config = dict(
    head_dim=64,
    vocab_size=10393,
    activation='tanh_gelu',
    qk_norm=False,
    parallel_block=False,
    init='normal',
    init_std_o=0.00362,
    optimizer='muon_variant',
    beta1=0.95,
    warmup_steps=200,
    decay_shape='pow',
    dataset='wikipedia_en',
)
MLP neurons of a small language model. Each row is named by its layer, matrix (up: input weights) and neuron, and shows model dimensions 256-383. Each number is 128 + 24 x the weight over its row's rms, rounded and kept within 0 to 255. Numbers have three digits each.
A block is one neuron, or neurons of one layer that tend to fire together. After each block is what it responds to, as a language model described it from the Wikipedia text at the highest values.

L2.up1054:133150137120136114127149129136149124140108205122147104099149121144146151092136116153135087150131114108113117142136119084155108149131119147124155115092126065141106136165139160122145127128067111118143118132115139104095121107123131130119133160141113147118132127112172153125118090134156135093140166119133119136138152112121148142125095132090143139128107112114146168138102149152131112132159
L2.up1309:125145118146142157139135102120091102139123209110107112099118148143128039099119093111174089134139132171145138080143135126128154062131131155119123154147144166107174115163106107148084123108097129097125140116137123112120122136111137172124143110090150128114092072142115111091165139146178166068139140165144100127146120096154147119116105125166110126170139159116105083166077161116136131135139
L2.up1758:149125092135148088069153128156120140151090123149143103120139105153139135115113117144096120089120148157138133152149168131152134104139104150138146180137110133143194138141108092125093109120103125108160128133101131131132180165112140124107115117125143144128054100127106108155147147112156130111144168136121111131121111060133125110135137120151120174111143145117133108135085129136116110143148
L2.up2346:129131132089114125116113139100128108132113141165121144113124113146113107118121101112131116153123150116129137157164129132144201120157162129114141155127178096161116139142139103090113132121074138106137146126116096143112122152122113109126141112127147149139109089118100145165150154128194123130135107162158097144127154149152102106137152109132153119120127144139123135164139119133125136116140
Responds to: Critical reception attribution

L8.up126:124104151128136122129147099115115092137140106123090158141098101131114104118113090146133138136138153123136074158131116164152095118097101120101134132100158076107126144144124163100099097111156102141113127058121154057138082135093142142117127101138160135093129129133097095137123122099107131143073144124092140101114119099107135201120147136153160099102138138121127140165106155126133128154136
L8.up172:150120119136123154123112145145144131128070117116127123097106146131071098140174123162103082148122129154120172082080106163106134154158135147142159101095147128095170113143150085138149136146136111133103127145124148083101130120140112117141091134145133148152132094127108108155126140175123106140178141092104121094165137141103161145159118112106122133134133104118079123138134121114174116113120
L8.up223:107100158192124139153144155153094125164145076163111104113165123122132139119152138117138112133129137141124158118119115167087124106167136159119112173145156167116129171149124099152102105172133135145114135156127080135087194156148119134123107157146132138118131147137101158109137163165116148123114137126141156120104092131135130098107130139106186171101132139112175109154131126130113173159096
L8.up708:134114121126148131145073138132134148100131131179122085148108095137164118163176125141135138110168147129157097094154065092116127158163115086168093135116106148109106091152125094131158100159153116114094135099121062117137211121112130097142113123094126129080125143097123138149182138121120156122104129105127169122133126118129147109115147123144093079131114072128127108094093115132099140131142
L8.up1067:114081112136129144124111115138120121082105109157141098129139090163140121109151119153123146135113144131136184098119080141101134043123158111139135106121142139120106110152120145137136120176116121124144129166143142152133134098137104137145096137137168142123137125110130145138170144144105130148091189130082106123131165134116140105135172131140134114127139129109102097127151141124151189154152
L8.up1163:119106137180169155147123161117173130136113151144121135089131145106140091125140115128152111095102114083138105120126155110131148126094134154163119128156166140087143144164106115134135111128168115165084122163079107094104137135139115155126094075164096094146131135131166135134118131088154163085126165124129142122154129147129100126125166081163145097118163140135143097119160163108074120150130
L8.up1208:110086125133143171109114109103116112106104111102127125098149119141108110122129145122120129125066104101180147110131101154095191101131133120101135138111132170141163125127115107105130119146131118136104144148140106132128127119125164104104126148123149099111098145080123117126173176124098127106147151134144145132137131175061117130161136078162135127127166130112164119140139121131159178109132
L8.up2802:158169126127163159159120130106086131102111120141106126126163146139121177125119134158083123137131167122099128111139131162108125086148109108100151146161123152142108100107079115120165129125140131148147143123127172110113115090143089144119104127178123106124152139184163137130129186143122153132100164102141125112106155124105136126132144159138168135169138142176130100148126129114159204157132
Responds to: Mid-number digit continuation

L8.up482:142144114139150144083100137146119126114103116166105141121149139133113111156132128119136149127105145097122116124112153122153110099143109130121131148145159138138151132134141089163108101150095091175116130132140139145122145134205088108124111136139159150112173137149111157110211139110101130136125136155133082071156104118125148157125082107083150103147093123198132124128131143121179112160117
L8.up1666:145146153125126132123073136140120124108100096144110103113139113137106119108126118135077108160161145127114146108152112177122148093112161118139126171081130101134149110135122062130106081136129122166074132130127158118140104131175150095125129113142151120099126099124120101079138135148131104134116110121179108122092129128111122126155120128101110136121127133129135126142138160128135145154112
L8.up1779:166128158113095134099158157115124149119105117138152121100122136150141138145139113183093128112143133115093121152132127137117111133104123110143117113118138127110110130119141082121076172117126072170134118121115134144150147163181141157133090097133130146117181131133137138129167093147143104103124066156161099115150109135160177142123128132137079087099168143141137163107124132138177131161130
L8.up1888:151151106138159131111143108120093154120116114154108146084108115172120186136128108134121112111144134145128137138106148134155157151146126104141108107121088056133131147107094120109114111167123162136152137149125138130145166139140111169109140108150120123132078133136081145165170153173172113116130146112140125092155114118156141137138119136121147129128150110168111136156123110119138096149162
L8.up1938:122073136174134151120113119127113124080135088138107115118143145109142121125159142120104127102104129135169140127143140137152164159129093135175084112133150121119148127090114090081136146148117100099123093124121172142144103135126129077132142088149179114179103147135143095126148133122149169133155130105105160103157133083178125124134097119110123123104110156157092134098113115084137145141178
L8.up2012:126135157142083099159096150079116108120159138120137129115100154148153120131148111149099173096101160114107101115123112167150209096158135106126088146119120130082149150126112178109121100168082074147101131146119144116161161156129131088120148118125141085127122082145146121175164147086115136132164108111147129109129107126123128107123147128106138124167105142114120135151084143123169121124122
L8.up2273:103131142149143125121102144133109104108137155086132114105106159114120128132172149108099105127127114148105129137098125144127136142113116118157131107148124118082112116132129108120104150160130141114131107128112087154108128115178083099100123132100094109092151109155116136119139166158170153165136105103136103142124123185133140156123151102115092120119100128117106116154122091126177173140096
L8.up2670:116138119100138120105130157135091143087176117123095107127163163123124158094147126129110148164165148118136107122140116137154166127140091149118116128153147105162122159135117122117160111154125072131140121095118175139126144078188113134139091116129141114098118151163130123084121130127138113082110155118183091151111154130136142142130098107117110127129121129153119103098068128078166087160108
Responds to: Predicting the next verb

L7.up1120:124133150127123151110122149097128159135174117133113145115149143118064132105145127189138113146139119151135149122101135104133131154084158128142152167106132117090116127121130054103130112121114090155114112133103152151127149117130170141085100120099131122131138148090121108129106147146130098120125137137089133155183157132115126165161121119116146150126130152124093151116095092118154101110107
L7.up1528:138117123177125148148143170128133124111149088112119119101148129136120097091105134146107112158101225170172143130114130109177114111114158127113122133126135139142145143138138096124130118137222119150113117153149137132104123085123157098134117158093116150144123163124090117147177124125131106140141132157119146130131195136131133152106134076135146126110139129130100127102134082121224097100121
Responds to: Governing prepositions before objects

L2.up998:135144198088117116113155155133118128103111136081126160191116135156124105118102146092070169149095073126083129113106129157114156153172110129135141154099115102148149111143153128148117131128112116071142131168135088099115100100123114135145089133116121124156137146115116146155154128110092150148102126129079123110129152175136148152195147127144101146137182081153140092151123137127120145127103
L2.up1106:135145106176106110163121143177099102106144131088106119147108122132101096134134177129089131124108169079128148184149146136114134115130136122130105154137090159141159079106087092136139126134162105155109177124108131136096115149127160141156099160110145067132107140101130124189132126127119163176149125127134131152125124122134117121102149120121141060126142132104078135120137140160105146118154
L2.up1537:140113128125124125144134110150099101113110091093111115115131124169137097096113113162101153143124126149110100106148116110130106173120076109123152135120107116110163117111156171118109158132123149145074165160136075119094130112133137116129118109075127109094113091122154112125112124145136096165071096127134138131119069136161145103137124097120174115119125145072100127117140145152135116112135
L2.up1683:100146164120132104113113079132123110121147141112076104159127109117186095142126100140144117134103116176109122098132151075137145156139110102141104102143124158152115137140117135112111142147105140148120082123137091140111124123118138137137152111164055131124147133137142127124135125102108151139150133137097140133167062135115150155107172188133119149144115126107100110080109109071097126093108
Responds to: Biography lead and tenure verbs

L8.up115:120106162143119071144109127138097110127079099141133145172130145163096117079133166141131137113106091110130149115127133111118108134139152158128126129146124146160096162108157124124119097148132165128091112113127133102127151073107129141118110150123145115139076162115170141122097099076096138126142125147123103152154150162131123138175111114112138158131150130117141130129123133163115091107085
L8.up352:132136116143087190110155136133178150119112162144132102145122116173108124077142133181157117124112166143149159151141134135151117133120133124197153186130123146138143100120104099136138082078150118115100114082108128097101149083114128141152152157127099142102140137150139154139084120119157102110083149142145102111130122127155154136144132129128103126127120109101105129119126131125200150150101
L8.up500:112078133186113098139164161128157133138123100093108142155134134136105146112127163086118140094143143150157146114100126139068136076108151189164137139114127111136127136125102086079118108102147139125112150153095110160132135138095157134126115121139109135114128134169115149140081127139107136095157156162120099154146132118173129116180131113093144161101161131143105134114109187134108095086106
L8.up508:112122088144113135125163100109107097130118153133125146091131132112129145141159121161173103142113151115124112096175083116118104089112149149139127124112138111120126105131115134156106122147126156133137149119088137118143144142142132101125147134121099128109116128124154120123095144140123146140152123147122103122128134103124113135096138119125085143149179116092135137139124090130166122148146
L8.up796:154139132137088147145149172074145128157155139156152127119110143140111119110148120171122127137110158100153123122133095113146112117110128151151145169088159148111132149125123082125101118128149170115134168113131103132144130138121171135119134117106163162106127143143109150134151115102172075110167111151113122130091140167139132095114117153086101183101128113131088158113157091141123152117126
L8.up1400:136136149152122113165157143114126143140149105098160139156099161112091131095101148122075115143097099170110155156161098140164160149139132143128132123105135151125121114112137141134140148126114104131139180144114153062126107148127087154128115166155144094155141135152123117146116125188138144101158136152138116095181113161135136110154182120127112180160110179131107111176092186151121072094162
L8.up1477:126152127113121101114134125131123135163123122106131101082099092136037147122120128131122142130128108113144144105180103072084144163113156126103107104112132158111085174124122089110114122153098167075134160144099131114116170101136121133184117181119090150137180119164122159120120118126079168107120106130104102112176141126105120102178118128105172142124139162085104127127082129127144096131152
L8.up2775:114116130149104119141130136168133129154102136139125106159112143117082137078145140191163121154086106127116120134148143106090137122107126156131138190146140147117130131149143059140087095131145127117107106091096138090127157131120118099105100156150143141119114145129136150120132149126120181110129147134121095140126136125147132090176116124095108139093107143104071156147094103133114106163089
Responds to: Post-name continuation punctuation

L7.up1028:113126159149173157125122135080141121128163109170122147196119099130142111086142115120098129136100106122133129108147140160134135117118146141148105161124088116112152117191096131114141113112181158122144103125139149109054118094112118126149157136142157169165124106126133121099123149165113099120073135113134127117127170150155111145134172124131148103138135096128146132114155116118117132115139
L7.up2002:153160130142115139080100116134160156118113115148097134087129114112167131122127117141118130126092125073150123168180148152155136117102150149136105147133142145105107121131110107118132128193112131064090146130122129140100116073108088139132109107120130162151133153113113150156165162142119146178140159132148150108117178143132161153140115129158121097082139098126158116134141175137147151142130
Responds to: Multi-digit number chunks

L2.up1359:160147146146139102128123142122153106112148135106147163119119106121133115156124098147110144141119121110158097130134119126134112145143112124150137133144133138143098114110153066171123146125117101152102122061151111133128167120112172125179139137168141126155106104153124144126149153150104144087130128110099135143112138112130151118147118135134088121135117137126106098074126111108120120105130
L2.up2591:102144154143098090150107131139114125145133155114129153113098161100102115144130138132122092131119134143138168091112154151183103148133127145119132069141112114139095093120092122128106150118095127122100100196099117136136149032115156169131150140105132157153109133156105110135138121159140094102098136122141132149121127118071153094129122105135117151125119118124139119123133153150099118154113
L2.up2649:193137134094147134116075114106150122130148134143124110124148134128091116129160155119114141142149096102146136100102111086129121099135096136128095128156138100106115102100138094146128123151119118126082116156143138130144113145152146127128128119100126135112111127136107135110144147110125173126116155121091136108121150112075098091124139094144106130097147121123103131102125125126097122123122
L2.up2869:118116181147105131102141084121112106142147135124107141110124176146073107102077190159126126145097111107116152115148133136185134150139137113107117099141139139107115110109106111069113163103094116137105107147122117112152150118107181114129157154107120147133134158155147145133187148126107144148120148132112121121145146109096098123156115109111119126108168133117112133121136120131138123106100
Responds to: Clause-opening temporal prepositions

L7.up34:133160114097151150126132141140124119103145112114100134154140129162117161108140136134127095136117160110088149112146101128168145112188119131125092128122112127097153176082153111135098142129114132117134109123139123105122155145124144107119147121164111143177122144097127104098106145137118108135074115132111110144114120121154080158119164126108118145135090131135147135106136128133131169114146
L7.up663:102135139114105122108120128063129143152134128134171137101091120146108104142129161144124146086121122142140139164148138076138147157115128103148161133165142106100174173134118092122085120117122112138128145127144144157117125133130118166143114124143120109075125148121092160151132139115145089124068107118122127144114117093101108092123131146127155168109149130145148131092139122134137184132172
Responds to: Capital T word-starts

L8.up186:118137114209141088141111143129114153119115119135141115098122146157117173168087123136069115118097146129135187150112139091136131122126168134096121135185143073133104123145127101099120120127126132140117088114130102147115146097134128127125121084113128119101153143157118106130119150118166174104100149169058142100135121126156157166095129105123144119112142120130091056114154149138150118159180
L8.up187:163128116135106143142083181137160104156097117141108140111099134150108143095116117120136110108139110122105152142117076088114114155162118131143130106153162144123146095146113112139144085146136123066126141122078140112170140086145134120107164133105142143132132126149124120109101126076118113154152147100088092154120168137125115109096155116103145121142150073130147126116127176130175164104106
L8.up631:139132112176123125128152128158126127144113110122131088128124137142166121113184088133140109126129116136148147151117121104113137101174182104077153125113112188143144119143152112086159135141158066131135103107147124106087117090111127144142137073100127111157132155123150145151119094153119170141119126137130119158098125136172152150148113138155092151117126126110089089114110117144155135124111
L8.up670:148126123121161145111144108132104117097147117121143149159135155148102097156111129139088109125102103099130122173114147130128137119095124149129120085127141049099137149131123133117141115149162189115158106143100184123093108142132086179105096139092161115120121146150136135178137159145116094135109127136156124101145144146182125116123118133130117148158155112112106118122112141117139126119131
L8.up1345:119165175149108136150096157156175135097129126129131117143119134116110160093100133117128130116111147152110070132128076125139131132123134093120073100109128144102107123125151133099163098101136138117123168121113159098110153143090108162125119084099124095065137165159129149109120127140111122168105124135090160110092147142142108134134177168150137153097135124155110131142145114128113122162122
L8.up1872:149137119157145132153142124135113116069124119112132120158109085171141099150106151140128100138139133069168092135119104113138139165150113138116120143140127096160118104100120124050153124108116188141149129127116120097135131115116143131141116149103151095108105133136135144147107135144103101124140100171119079115135104151139127161111133093098113155120100121135192159102142121118121141137133
L8.up2091:136127132122094090142135152119130120059118133136134154091095140059106153134126172124149124128164111179117101125125125136100141097153145119131146127152095081106106152094106081107105136117075101165113148105112152156140092118117143128135138107145165129120128082139121153149137155142122150155116112109173132113134159097105186135116115113103130131145137110190125070097152186098172152164149
L8.up2371:063152116147144125156122152128097113120127087102143158125111134143181109131136147129103109137114104139122148113146197135142136173101119096090098108117111124116066100152109119109139113145139131121087113140143137119140133132074124139144142122132113090113131133130133145168167145110116132133135132150159130137091161112143186147088118134112134138127092140117108117109101163163109097110121
Responds to: Word starts and career verbs

L2.up530:137110158100141126130142132121084141116109149118068128071158099145084112119158151161099126143134134122142142118154148163143094148151162128108124103166108145123141143128140188159090120098127132076137147121131125130100110090155118151124160127156127120122107150090104132108139143052145090161160094130111155103139109154139132103091135137160136137114121136143117110136142142105156109156150
L2.up1030:137160131127175079150126091174110124135141141114184112147145113129127089110107162102129133131120065103126072100153130117089137064149116119089103119107150167150166119134125090144180109128130104116081117137138133112137132132135126136129123142111116084117101121056100110138123144141105117110136135129114144172120119104110153148113114153138148095102119149136104099121148112100101151137139
L2.up1906:108137181157079124154176130128136121116100142114113137132112111145166111144088137123145148180087127110117096104154145063132102137128106132150156121107125114153090111110127166127111172154140116075130128208161180119123161120151142088140091090104110073132151150097126115118129127158127122091116119118111126125074160137131113123114156126136119095141106106105131119140177141115119143137163
L2.up2448:120114164118159131101124109144120086132140137153124132154102154117111133153126164120108107129114202124113109134126162137155168125164127145119132090083099154103086092124135101154170066108149171087099142148164127131129161138116142087116085124134096168154156131113112125116174156126066112121078110123098163120107117149136151066162154121122109141202119159101080149137082122101176099119103
Responds to: Mid-word and mid-number pieces

L7.up71:134127124155117119149109123149132082072114130146179126136128117112107160069147114136127152139155094113114107105090130143152142149089153093089115109138152125124140136095070109108123143131135080148105131130152143135117155124122100120077186142130144135091109100151138115104216113149139136109111137106173125154127096162178101151137122119173117120170126134121148162145114149149108132103081
L7.up1404:141114138153135142145140160150108118152125121144129119134153096132079114110140123138080130151120158144111107115131125141125142108110176134120117080155149085123117110103121085114160127120099109169125161119121115115097133140149110139113126143104114115118133090160137129101234146094152118153113136118213116162147126104174118115143138141134122121128136134158123130128184134119110142129103
Responds to: Speaker attribution subjects